{
  "norm": "rmsnorm",
  "norm_eps": 1e-05,
  "qk_norm": false,
  "init_std_qkv": 0.018,
  "init_std_o": 0.0,
  "init_std_up": 0.018,
  "init_std_down": 0.0,
  "lr_mult_o": 0.892,
  "lr_mult_up": 0.704,
  "lr_mult_down": 3.0,
  "lr_head": 0.00557,
  "schedule": "cos",
  "final_lr_fraction": 0.0,
  "seq_len": 512,
  "steps": 4162
}
MLP neurons of a small language model. Each row is named by its layer, matrix (gate and up: input weights) and neuron, and shows model dimensions 32-223. Each number is 128 + 24 x the weight over its row's rms, rounded and kept within 0 to 255. Numbers have three digits each. A neuron's up and down rows have the sign that makes its largest values positive.
A block is one neuron, or neurons of one layer that tend to fire together. After each block is what it responds to, as a language model described it from the Wikipedia text at the highest values.

L10.gate326:085165160120166158100113150136115151120134131133085052125137149114159102110136086103122111126084199105132121134111107103116107134146138091133147150138128173152135172145145107137140143117134110116143123133136123105113137153103125144141103178143141122117118102140174137155137106098120117134113174130086106158160106091136147115093178141125159099152118133133117160137121127101160135089090139143150148123136117131120181108082184136156122171157146116149134119099152126115136156129104115110135167121135124124126118121121166128079095134119148144148149122193138124117145115094160134133
L10.up326:152143149161131092133107165087122138115134125106138159169112107141119092158141141126142169124125145094163126103139152121153096069120112109077108135142134084155138118123115116150137136137141110097151131137135105128186139078138111161121112109170083131145106138129148164104168129118119121095144171131138150121158159166106102147122102156155129140137150125096156091114115084128168154147114146134148090108158103147121099142095086148139141131137119135138136137145096132165105108128138125108081160115118145153109112123135159162101139126157150141173151131126114133133103122112136130156
L10.gate366:114122110114113115159139152123140091101106121147186129135171138101110195176142130104107151125154112120148179149105183128095140099093083106163116085142181119140078132156158120124129161121119107107118124091140076134085112116093116119132076141116148144104124132125159149180110103110142112159104146157117117151113123119140121123138127126122142127147097173116131123118131123139125110144114106150127089134107165124106136079124135139144147147143164077130151095115131105142089136149130117128137100121119102138095116103103145152153159120092151131143118131103111118131148151136138129098
L10.up366:161185100116138143121088152129083131114140127133099122106104139106185113166170128101147142119120107150153152108127064100127097144169095099107148125160126130166137128140167105118149144186129101148135148135126160128139134151122101159103143109146120113154129114140138108126162124128129113134141137165105139142118089124101170111112123114168117113159146138088125138125110116110112112131082121151130096080142154113134120130100148127144102131137113094103136107077164123151109125120121133136149074109135150109158153102082139131108166115106095195085128102190176133112143202151120122145
L10.gate881:093146144059139121142108165155132124128152148135158107152130126132153126116172171149139146155140136122103103126137124113122106136129108163139100134135138135097143143167140138157141156175155163081137150142169107117090143152148119108112116085136115154089117150125164133109122146106151171165112110148130098153111111135162161135131134167116102209142112110127133130093135147158172106155141137142138135138121123131151142111127148116123102122149144086148128110158164108113095137124100134086166143095138125098163142139127157105124118123117093165102134164112109135142126159118102110140
L10.up881:111167154110120117163139137107113149105086188149093129152136146112142145139108150132127122118089089124099100102074094125123135170167117130112133126101129123131100133136093148143140163105147150130140116129137139137109077100125164159144105103151132103156104104131080133120127098111142069171127154126161137148131131115134133111132169122120153146140143068086098145141132083127132142122125118098141137121138115130112139145121110114126122153085099126156157167151118121136180103128093117123153153147129143153088094126122123106148139063177118131161151128100099125156116090132170150147
L10.gate1011:155113123170108120138126131139137141113135120159101128149126106112079126112118107125147094155126133150129133099123143130145159147113125095102130128131178127116081102099152122106117115142142134144131128163162127137130084144157141155204134090146122144162150103184182175135105107106121117144100127156169121135099163130154145118096143157129118117128107147108130112117090108173116116112144107089160145121173138149111130144129136097167159114114108096118161077083128111120124092125115114150061145096108117158151099112137124151097120101114107114116128103128136141129109123130150128107
L10.up1011:111158126119083090184131146122104132136166137158149114130136112140142092122123106120100141139156158128093187113088104117097120148136186149126101139148179119128136159137122100133157137183112141139137134156130132137114123120148107095122115134099153086161130110076107137157132118143121104148154138173147079144062122065148150174118133111143152145126089120106131129112155099117115074086117113128108162136112125128115107129143116142117121119156121132108155171124121099132099172123138111106114133172144122137117096163133113158098152151133096097140160103116150084171093164173123150104
Responds to: Birth-year digits in lifespans

L8.gate158:121095107106077166101098114158092096078081130126124143097147144127162146148123124114125095156175079121173139119132114131144110085151133122147124090148126147137099129113137154113126117149145125107160112178120113142110081165144119105129130121132183147156133143153111114148112110121125147120109105156149130177129094146138123127134123126114155160127100114148138149140116139150129138106135110106131122167108132150112126140094124128135127143164114152137113126156114134152111127163116140156136157123106136077136132134108124121111128152085142138098108128137138130114181148098098102111
L8.up158:130161131104132146115127156089159113151112143096075109160105143120114122150128127108128117150150090106157116135102112128093190110131128133121134153105166134097091103151130126136155126167135123149151121145147135099113099102140116102173087133145119127126119122142126138125174139133134161079102083136095181159110108113117125110114101121122123158080130139124147103094115093090100103107105152091123094139118190166119077130147105111142126118107158176141087115130119143143132120095104135076083148131133121109165144132121155155128079115159129177148156138127114131073108079114166123098
L8.gate442:113134140136127142149077184125140159156129096129117157096108175141093178135138110146136163096074088113156135155120131128140092132135126155090149156119129136120138184180119154126119153080142083088149107111139110107134131113079103138140132137157169101168125103103160132118142121150122092090099107130127149092138124097100110161140152116134147140110126132110153127094121131151143136083111125128169130120156139138116120091119129138145103108121088125138115149120178149134154121154114193131123156140169103155169114147122151130192102116146096115090122160113145119190107128188133116147
L8.up442:145086107140120137165130163135153147103127118145122121182103158128160100106132144111093142113147133109180121136156160167156113155161091106097108171119113129122079139140148125122119146148119126125114093135127156166111137104132103161113115149154100131123151129155128094150162111136136168138132136132173142101134092145099110094120153057103173124097148126101138120179116125124122130105111113134122146162115191165084114101127088114127148128123120145156133139151165144117102127137106145113157111138142126173155155117152126145171169150170095142153123128144134085160140121098181080087
L8.gate456:144104149133148123122137129139138119135121135139100126098128155131123130156154109126114112120123131105136136105153133107155142110196114086109129118113143138136141093100127119143148155110154109156158136135147128127138135135082129156135147091144103121132118143133146105105130113131134131127120136095106093144152128143102095153103146113124145122139152078144063152145083143119083148144119139150160138111187118103148153077128157129130091124137109126130121126129129143142123133125123105140118120106121138076143188116079167129125115120136139106143134176105138098119096127153077109158
L8.up456:102123117146125129145094087105116113154073134103074138114112153116096158188134194158115088128112148152122111195165159152080094140107118106074126161146118113139151093168126119121149147122147129149121117155142151109123123136180095064119148116114135126134129132079085110163129162134089147114149111114144154137079171117156158161136153142112179144120118120113123109133166134103133121105115121143131154138139117126119125106137134139128122133149080130113157156130124122147141104204118155165091125118133173140099162139140100184087121132129119118114128153148133168148115102157132179097
L8.gate708:115139120082104141138170047135131135135154172128109145133111136092172170134151130168134146101146151147114138102123135121125141119128129119119137127140158113141129126144085113146134124119123095159115138179128122159097093143155114119163106111129118131151166136126149179117098137099146138117115113135205132110099106115152170154154111113171150089137106098095128106125101120168106140122137138091144138159157111113110135134142161141112125123120143104099105116171086114117110138138113182119116151112114142151128131133115108092118136105107142130130130122123146127127084135158134136125
L8.up708:143137136104138116124116096145130113111149128126140122123125116178125133141134086160105123141183155130086111169120130134116126133137135149155149132102104169146122096101136152119084116160143147129165144143151140121149101161123103127173114128131096148102123120103151113092123178098092127105104097094130112102132142111156172112121137100143124130158125127135127139134124100125114120132103119144124093116143160090107123157119114141143142114154131108094141127177093119137128126142144146177133150085106135142150092167144131130150174149163161114119073117139146141114104081131150134137
L8.gate1115:096141158148159125135140111089106136118133142164106162141158114138114091128143112139162155093142135111127128146134118112133112111152111131067106132129141147120101105128155180112123127136168138154111144171146156092126132124115090116131088104107125122153120148115121121104123138137127155125114155156125130153137155103126168085150106168107093107135154151088157114157118112083163116131142151100160071143140126116150122101114125108132097148152143107139136112133131115152160136109106172125135098148131103109128139142153161180140131116122145113133125156103129175107139105115128151143
L8.up1115:115100174108146169077133085127158122167114104110131138137103157143099108123133118095055138141129165168100120093139143125158122134129147152096142084121165133123088129154130119140119147130131116103114125128113127174108109088132121151108145144157139151116117123150120144130144169079160182125174127105129136152089163127134127135111105115076156129137138130164167113136179187107129085094124105107093136164145159108121137170136082105159100153101105101132125111100107088174149142109142114113120129127121090128169101151124108140168122106132128139138106114179139097141110117140123120075
L8.gate1196:139160144142124131126142137126123148112142119164113142123102143126124142109096118121099170104150121110155125113134170108101150167127139156121126151131124125111115111147176105138119141168143124144139146133119143167144091105133113118144136160148127129096119127138162124157147055127177097124126093112149133120119164103135085113130090124117100128108124106124105097117140138109095134119078118101122150103102138113071110110104122142121129134168107124122155152130174156135122076156131174139126116149102145138141134146157160181137138131137110124147145169114153091149119149117113107096
L8.up1196:140132154139153170119093100138126121131126093141107097144138133131139124106122160084105100149103100162146144114120136137105172135158111137126157121093111185133128152136169154101137138182166129150148176143120128103117144149174124151121145146148107128169149134117135166104132128165168136134130133165140126193120146148106171162138115133160113183155139121069142159147100106158147147130140118121140157100128116170131107150124110120184114112126137133130146102106138108112125124122134139139140114125118141126131107170116141129117099123125110145122122122162099134135120114148113121150
L8.gate1206:095140134128183176144146130106099152127139104141104106147116156159119109092124142109120132082132130088170156136147142148096107153150137168141191139128086150160155115156096159146085098158141119135181145090113114130101097145105155185108160165148130128163107130139173125101151137133141189103123165138118134116144105139084110131137152115128089121144127125152085137144130121139179090125187128141059110127100095160116145137076136091145110185139131117132115117149069143103086105117148148149124130070131154156133132130114157111121110120160118124157098166147110144079135139086096120121
L8.up1206:104149136127110129112118142146127134068156125135134114128129159138102122126193142126109151137138147155121139135141145129117132177141107132105140140125144134141116149163128149122113125120105155133069169108116159132118153145145120164099126115123139092107092154096119102122128138109131111140107123149163131166171118144141123162136167071108151107114158127139112133128172137136093120124176098154131131090094075110120139113137122129135172100103139140103113145101139123108093103153112128124110125115145131098155112114121140071143126128102125136143145157137116132148137144131134155153
L8.gate1754:109135093095173107074126099151163148167140153106123131159153133124162099130125129139116146121134131157147145167125135153138108130137159096150149146131170119096108144129144127115131109113167101120139099148067125136149157183172133104162120165091100161130152155135126109099105090146116092134174125097123119109146112173130127101124123127102112168125119131122169107178167159120139131135136118140128119054092126152088097134117150152111152147097115110152139113121105122157133100131108089165143191145121076145141143124135090118105128081146077111098129083087139144094167138111130096101
L8.up1754:128130135143119113103131085099114193165138131157112159121103083110132116140111085153123133176139114122136132123142133167180122132185105108109103159128118174119078181117078122108116113137138141140119121144099122145114137138131166158156138112140143134109143118099083122152123083143153138121138117127079129080099139179138157158177126159073123154106140142088162118136124160147216131120131132124127154154103160118133118124143145147103118184140142128146151119132164094123145131129078130115161125124156095099139115136156109118079175109142142148129111099099124121140129113115103140133
Responds to: Numeric date/coordinate separators

L5.gate1214:139140124183119144134155129092129122161093147119101109078103161144105124105101111105116099148091152148158119070105130111108121161136104094163144116134102086143183132129123113130124131124134161128148126153169124168136119118145111148137167109110120167103087144118148074126105132134103097158144179108127110157122144188154118090122111122092117108120069095118115130147204176130184134132150101116093109104172199137147130128130113150117089144112167150134175114110125104087083100108117137185145141124159139103129136119142137168133082132116158105098145118142149130143134110103134139126
L5.up1214:143149131107109097150123133154094108145162082160110104124085135115165127104149106116103151142138130109134118129090143187132162160118148134124174138129138146124157139087135108093124130144150126097152131126077141130115112160115095124124114172126131132145127095173157098154132119156170141127142168180114076093124145133154156100094158140099127132165124105104117119101096112145097126125202115125163099132143162140147088115128139129145122087094132130134153098128100124160103132133121123122169129131120123108167099165109067140113130085139128107109115118095128124123130154104123079133
L5.gate2041:134105175115089115097143132111130147128143125147131121126122145137122114106110089113115104149154170131110145128107094134159125150133145160143111112107115121125126122100131139098169110117116149140145121121150099124101157126106129104143088118123129083106106177097119144095134140123143212093138148145175100139076140121141159130115127159115106146167184116139079149121114111166162101111150148128119121091125106114098182142176130116109136145134096173119101126116126118144102137154123143108176100115136130113125105113112172113082132104158137129128167116109135168099148123145121112141
L5.up2041:155117185130125075134086123112143125156095136099141132110111160159138114129104111133092088125121110138144207110134113175139145100137115180152162139119158110121111125107120072146141130091122155113121122111157160103100105096106152138095121165113132167132173158093106106102128159148107086167094131086135177139155149133145135116129106131123111135138131100193138165152124141154119130161155160095116122118164136118106127147170129118123116106149113141114102118150086101088141172113132111110156089131083107107113097080101109086098139132110144140160169126098144125107179163121092118146
Responds to: Relative-clause "which"

L10.gate38:123106125105152156109107134116125091111075142147099132146109174116065113131098093125082116168136148109127061095113107112144179147098186143120148120143119111109149124067091149171108116126121086117120133165104105124127139129167129153148133127119122140134103122145130117103116080120122136143134141107110098111104111165126128123101114131095140145125124119161134151123124090132130119157064107128145183133130126163125133114135145158151113118145105132124137137139157108139156151083123120124096184109117136179156122136154130110108138164139127123169104137143113118130141140128153136145
L10.up38:143154122113124126119129137130110141148087107150148121162113120124139124145126092129117059162121135125113139142127063121097160149147108108094109098163116119088081130138121108098106134095114135175121112167135119078131150085131127145138112128163106116102181126142138146083122141102103111099097099128124113108118164132119159121137082141128126144130108123107097171114136109148114154107119118151119139111112130177122113152125096129118151155144167123153148118143125143112148143103108129130140133138125116109154105098121104144087140164142129113087158122162113190110128114137081047162
L10.gate530:149153132130097132089136098121158146164144153111135129140159105100120115144132121154151119141132136084140167139109156124106168125094108129087145103157123122144089176103085129157154105112112071137151135142159148120120085093125095120134146096119144075148129146120159141161128100087143128124166088133132057135176100114121121167160125115163116122101113095182092124113136148139104166150128132118153174092159132123136099131129127081139126130096144111109112153138178111140141154148131099127141158121097163109105162148180152098126143095124145107129130108104122126128112112102167087116
L10.up530:109154142140144094125124078088115153097139129142118157161123125119115085089131121165123112098128131133126129101152167179158106119109132135145130146118117156098109124128108111159129183142153117154121145125091049153102156123122115115093108099169077127157099160127137118157146136138120116127087061112105133134124140115151124095141133108160153127107181123126162160121136140156092103115135107160126137121144132098153099164111158155117116105129178118170164149141106124104141122092116158152145112135069096112163128104167135118091103133078127125102125089138114140086102160142150084107
L10.gate1440:134129140149107151139170100076156112111109165119122088151127137127100081108116067131114094122167118122123152122126145176149181158119097100112179090130095146131075172128117108182111110151170124122111103134150104154104141113133143138177097114125103163140111118131150154106167132123106097101139141115095118116143123106108118144113145149161111120119073112147144079156128136134097134115110078123129098126172126114120098084088143112133142137177137121141076115125121082142104183100135121128116134120126156102090136108151098131110114182124146099125125144127130157159132157105085097095
L10.up1440:115114124156096156099139119158133097150153120153125128119105151113103142126199097144132118114110119117124119120131151122076138128151167119114151098088150121109142155145087155100128140119136119109132111107183150152093126128115121130115100072146105091118131167155085119134156142123147141103124122135121179146110122106108189191120116099146143139135155142137154116137134137125117136143122147137104138116144102118140166112147179097080136143104129127175101139153106115133138080093142086160173150151081166129136075119156128107116127108094137145130108126123123136115135121116118077117
L10.gate1883:119113169154147109114129093091152118122139145103124109099180092096112137168154152103153085134155130113159111117122134143108144127154140119146175148114101138130090165084115153146130085097146146119127127160086154169145132115104191119159136114089145110198119144150168123128168147104102128151052114149114110128117136119128146128133112125165130128157143157102134105139118153137119110110120124090167125106117113121139125131139120113119115175094111140147092153139118169151113097133179127095157158159113151157138159144150138089166089128157110036102131135106121108167167148156141070111
L10.up1883:051117112130117140143103117113130142133119135155104091135127167119145134131147119117111112132146134153129126116102176100135175122184104115112160173119100106113138160085114110116126137152120155169117116113120119146081158155121079115102119109160118127133127134148081140134157099168091153117091125136129088129108157139122130146137125111092137166102152148135146108138138138106114132106174100129108115097130104080139126141131108118130097131137167098113152133136117102148128116139115111117139136142115128137120111122130125124156123174125117123157168163159113148119157164173140128108
Responds to: Reporting verbs before clauses

L8.gate93:105115118114104186124149130119121151093122164133162100135160135148104092115139176147119119144103109114124117159136170139083149119090163096105138153141086131157156122100098099109160105104149140155144096153135114141151126159079141122072099098137085121136107132125123119165141131150123158127103096129098146117148155122150138138143109091156080132106133145101120158156126128158109168131114120132162126156140118120183117148128134105102170107118143116152136133124119092122136135152143135108125139082141128118119138129108127071110116129147132124107136105181162125145155121100112118094
L8.up93:149124112151121080140120152121125131122118145100124113139152178143104115098124120086106081103101164156121112102125149134148133094128128151108073098140129140168165122151118131104130098112124143169102062174109135139103134120163134118107137071106122105138141125086097145137100139139133144110148126129116078140194139137152161134124107081134118091140155125147151120100115117104153126142114162138121163114141101121153123109122126149137089157132138119165102081132117099125123084149139130143125103144117107086138143087132181136204137132190136104115115137128121117115123118149106157123
L8.gate318:149104134110116130129100092154126101112133154129161108079105154140114151147115135124137175128124140112124113123145121122102173127127129119120145148136110107144148163104129141051159129122138118126135118113069133123099150125140144144113090110125157133151152117109146103099165124130111104097156121156119149183100191123128151132149190128155160090139170151113105155115163144117130116108142124076083159106118087112164148120123109094137109162129093158112163099134124136120147064123092159145159086141117160095112153136165141108147142125132160102152162164125143120124116143112152125128
L8.up318:096126118145175106136124140128172131152162123111106126151079160129120125168146141137133104149124151138103087075112122124157117159119135176174087115111139118163132141133145119117165113119079056103167116114103127133136166101143121138131110117127082139150148107133158114138162144099120137102117147121121138126084160164174156124138120103183113115146161129149127155121142129091122139151163142135068118140127150083168123120131143174102116136137112117079131083100081158114134114160092176116144108088153143134109141150143151125108129163150149147099093181112141147097101118121146137123
L8.gate340:124116138152069147150109152138151106115093100141094105173138162137128097107134165107155126136105103114112169131075139110105154161141133128147115154175160126133130120147079173104125102161146134184136138108104180158104085149133142122113139180065110144118155163150138115167129114115164134146114103123111123135138148119128101111120111119120145150124141121136086143131143154161142131127145092143129109114094146129126103091153133129115113117135099101117130136114140160093081180166081130128144157151162076094090146143111163144112141139172132119112110124133162116127131118150132113123
L8.up340:115114163149153114104154164130173095116150147170112091142109130097155117105147099129114121143165172161105135147188110137137136123102083107162108109140111144141130110153112122115164124129152124148115096085092115135139092160096140150125158122118096115119139160123100142128108115136168144143113142118135140150157119106101089098095171119131125093151117150108146114153117091088178139125176132120109094123158122096124097116156150113127112115082095139117136175117119094090156178100139098130072160089151083145115135145121142121135147095115127148113132128123127128123115131115138148068
L8.gate569:098115089122062148140164118154095142105120164100138075210113140139136120137144099139129136142094099124157141143113155125164153115125168120101110094061133169103124137100155127131149168091079134160115108124081132160132174103086099103098149077145133166146144126132151129120140131148137113139125136143091105126154138148171145146125134188165140123164132151123157148161143116114121130143168131193124103167148085112126165154135123150135139111121117118150112151109156145108096122165135115146132118123138129094147135151147115101125090111111120155139199140156132122141098079114100152152
L8.up569:135169126144135092141117140164149094099137148128138143161113103118125155143134090104068149131106123139128177162149138121127118123088081147130119115144163130183126140121134159156129105092132121118139088102119139175105134161161130107162145140162149173155157107160129153147069163125167158141158108127100154101096091161155141129119119172148135202137145137149126119098173091113145161155157151143122129162110104139138194118145130149135143177081179134137147147143110142103145121137115097106124083107124123110128130158124104138128125091132123148123097153096129140134090100151168121137
L8.gate765:139146132137169173109138143147114106132140157101148135153124199117176122145100130143131098154143132129119131083114131101102178128130153100155140123147112141121143132108119109159134106138068128138141118118119099134104127144109112185125099103148136132111128135120137116172132149129152150160083110143110140155184125143144122174155181119129146168096114096149151156103104134118142120138133146161149129167104129135174116145114119139094168149125175164109107120139155125116136134170129111142126109111129174113110112076140135103124115158075133117149100123133103096108127147136130102110
L8.up765:129130173119125091100087132124131108140142145127102132111134128096142131133152094138110118093116072123124114132128147145114104147079129111131107192138111171094112148109132114172136138108141121128127103179146141121187108156110115114124088131143155120099083152088110098145177156137149118158131110138079102117135138168104137172152129122124107142156173149111128076120157161151072156141131124146149107081132137173119094108178144135140118143113174101095174109109124158116116125133105083119118150100150146137136122145142147134100133082143094130152091106155139155109118112141153153159
L8.gate974:106121120103157162097145158148126121116136101108124166116113109154090119125110135120101151159099132097131130146132133125088073151141120120109123085141143110124153145104130121126134148143144110117124134123118127089158151133107104132119089125199117110131150112107137157116120148149116129127154118156120133095146145111100087141174127116157141101101141147128170085147110145123138104155107130139123124168122143104140124126133160058139118106125131128116111130127177146090127185100116116133131147098112135112157151099122131136130146136125138134090152131142156152101134138155171124132
L8.up974:144118137145123166100139105128133102142101137114145129110137112107096125094110121132117130104101113119108129146103116140109129133106131125097078117142126103156121123115153144159165106135133123171105114127123176146114159128086155153102141115134107157126101169115120112133120115116135142131136160123111122112118092161137108119154106149123089147167142120094133146143117135176144120118097116134125132139121148132158083101123157123115103088126165141106157109119119173106128166095123151185148130080134180147138100160159142099112136175135168136102143100157088120140134102102090111133
L8.gate1539:141143143131101165115114122126144151127132127124133136120171106106143141176137139117098130123124118108143126099116141111121106151122136112106083167100118096116128137145150116136070117165087099136110066120152185158142117138108110119121120123095039180133135086105130109147151116126080119111111130118112095132086153104120071124171131160167104156147099088112121099156131128166132096152129144142140129176070148141147187139191123122094150103136127112167099118125109156114141132085164130137096106110159139107150131107132100106118144121117148140119122120173155129107139152108129162131
L8.up1539:088129161165126102104098134132104126159129108115138105085155147122112134172093145175170098106116172148163162112119132099114117110129135157119102137155107067122119140121132107153113138069100104129140148162079138127128168157104122159120135125150106142108171111123116129111116126095098106105108108105165121142094095106147056190127120105176102171124103147118076048134143097125097113077134142138161163161111105141129125132163179130093135133123128111166090150169141137177119144097091115145137111111113110154129126122105105115113089138122116086151134088147113145124117101170145100105
L8.gate1729:118132129121104124102072123112169115089135121117147118131120105138155125087165072130134143182108151135147127111102153131123173154110153113092127108122107119129148109146134153127142135105145087126150103147107161127121119145146126144139115062158123139185117161112106149176131125157151136096074105127111090133120109086118117091080126101093133122135095142120124156137175074131088138118149141123139116133078110169140126136105104126176135108179126124118133145119139089141141125130127120140106128125068125098092114109107087130102137134137116171136091107127127105108161137140137117121
L8.up1729:148119154106138114091113123132136116112114111170146100165138156164141160120131135109139122112149152129088079172089123169121101092119136163130138165136120155069154118106148084158127163112145114112172101106088182117126157123114117123136095072098131141121152143094128111143122141103130164149118075114121139106136144110160127140158143131130130114111077125133128099116174092125129113138084120102135117133157107136098099127106155135132129138122124107126121115141127118131124105065105090162096142104105117093112166122140094148105086111151130108108114127188169152101100126139135100115
Responds to: Clause-linking connectives

L5.gate424:109140111146074128079097123085118131118120112175120166134143112101098120127085149139119129160144144152126133127166128175143099147133153121116147155131116108118139136133119178149160072104119123137141117131116175157119099124135123129137112095113110133124123142119135093106153104090121132144124162163159112150153146099137129125157118110125145117129169130135077164121144123123176142151140106087127147095159150111149127168162147134117147151141097128122140144122109179166091123128104121112110158132084098111124135107145136182181121113103123147130114102130134087082170161147165132112
L5.up424:095154137160116099133113123136119143146163136143104151178126163143126140140122131104132156118127130118123167164157105130169127140092133102128114150121132107140129151143155136135150159135149124146140121145137135137134108133133135109125084117079093136170115145103144095090084076130117112115131147174154139111127140137147127120165099122116121095150134168136109144133112155122144133147115092139081085080152116104137135130101184159138129114099090137133108140131192143150132116174154150109062106108120186149162126144136097117079080115106124151128097138110110114128119141153128102149
L5.gate816:112137133117135123150096069120137096150103104199117094093129120123100144149126155120128116114120112150130077099124123120063134176125075118125159119137153144107122105082160123141108151123149126104109167091115095167116132113151104137117165118120159138112119170102149126139102123152070139137083110139150105144143105139149109133121122138102081126111116146126163114085100138146150119155051079145147133131126145127106078105139188128105117068116094121127107145113110157165108128146130109109159149144130092124149136155122136184151104108111098128114113157111152109153172154094138086154
L5.up816:101145155135151142149166162127149105104143139119117136162110145131101118127094137151125120120108109098132158156105145128156121148132126101140127114124083160100158130162112089095123136133131127127125140127107099095126091132152148159133098137124115102118145090138119126095125136136108099134149125098098149090123139121150152146103082127112148097119187155089154148159128154119123136126162130189086121140089119136120142137114114112189054159148115132109096124148165129096152109115163106151115094089117116069117120174116135131122157149143081163160135129163171121121129148103115181105
Responds to: Month names in dates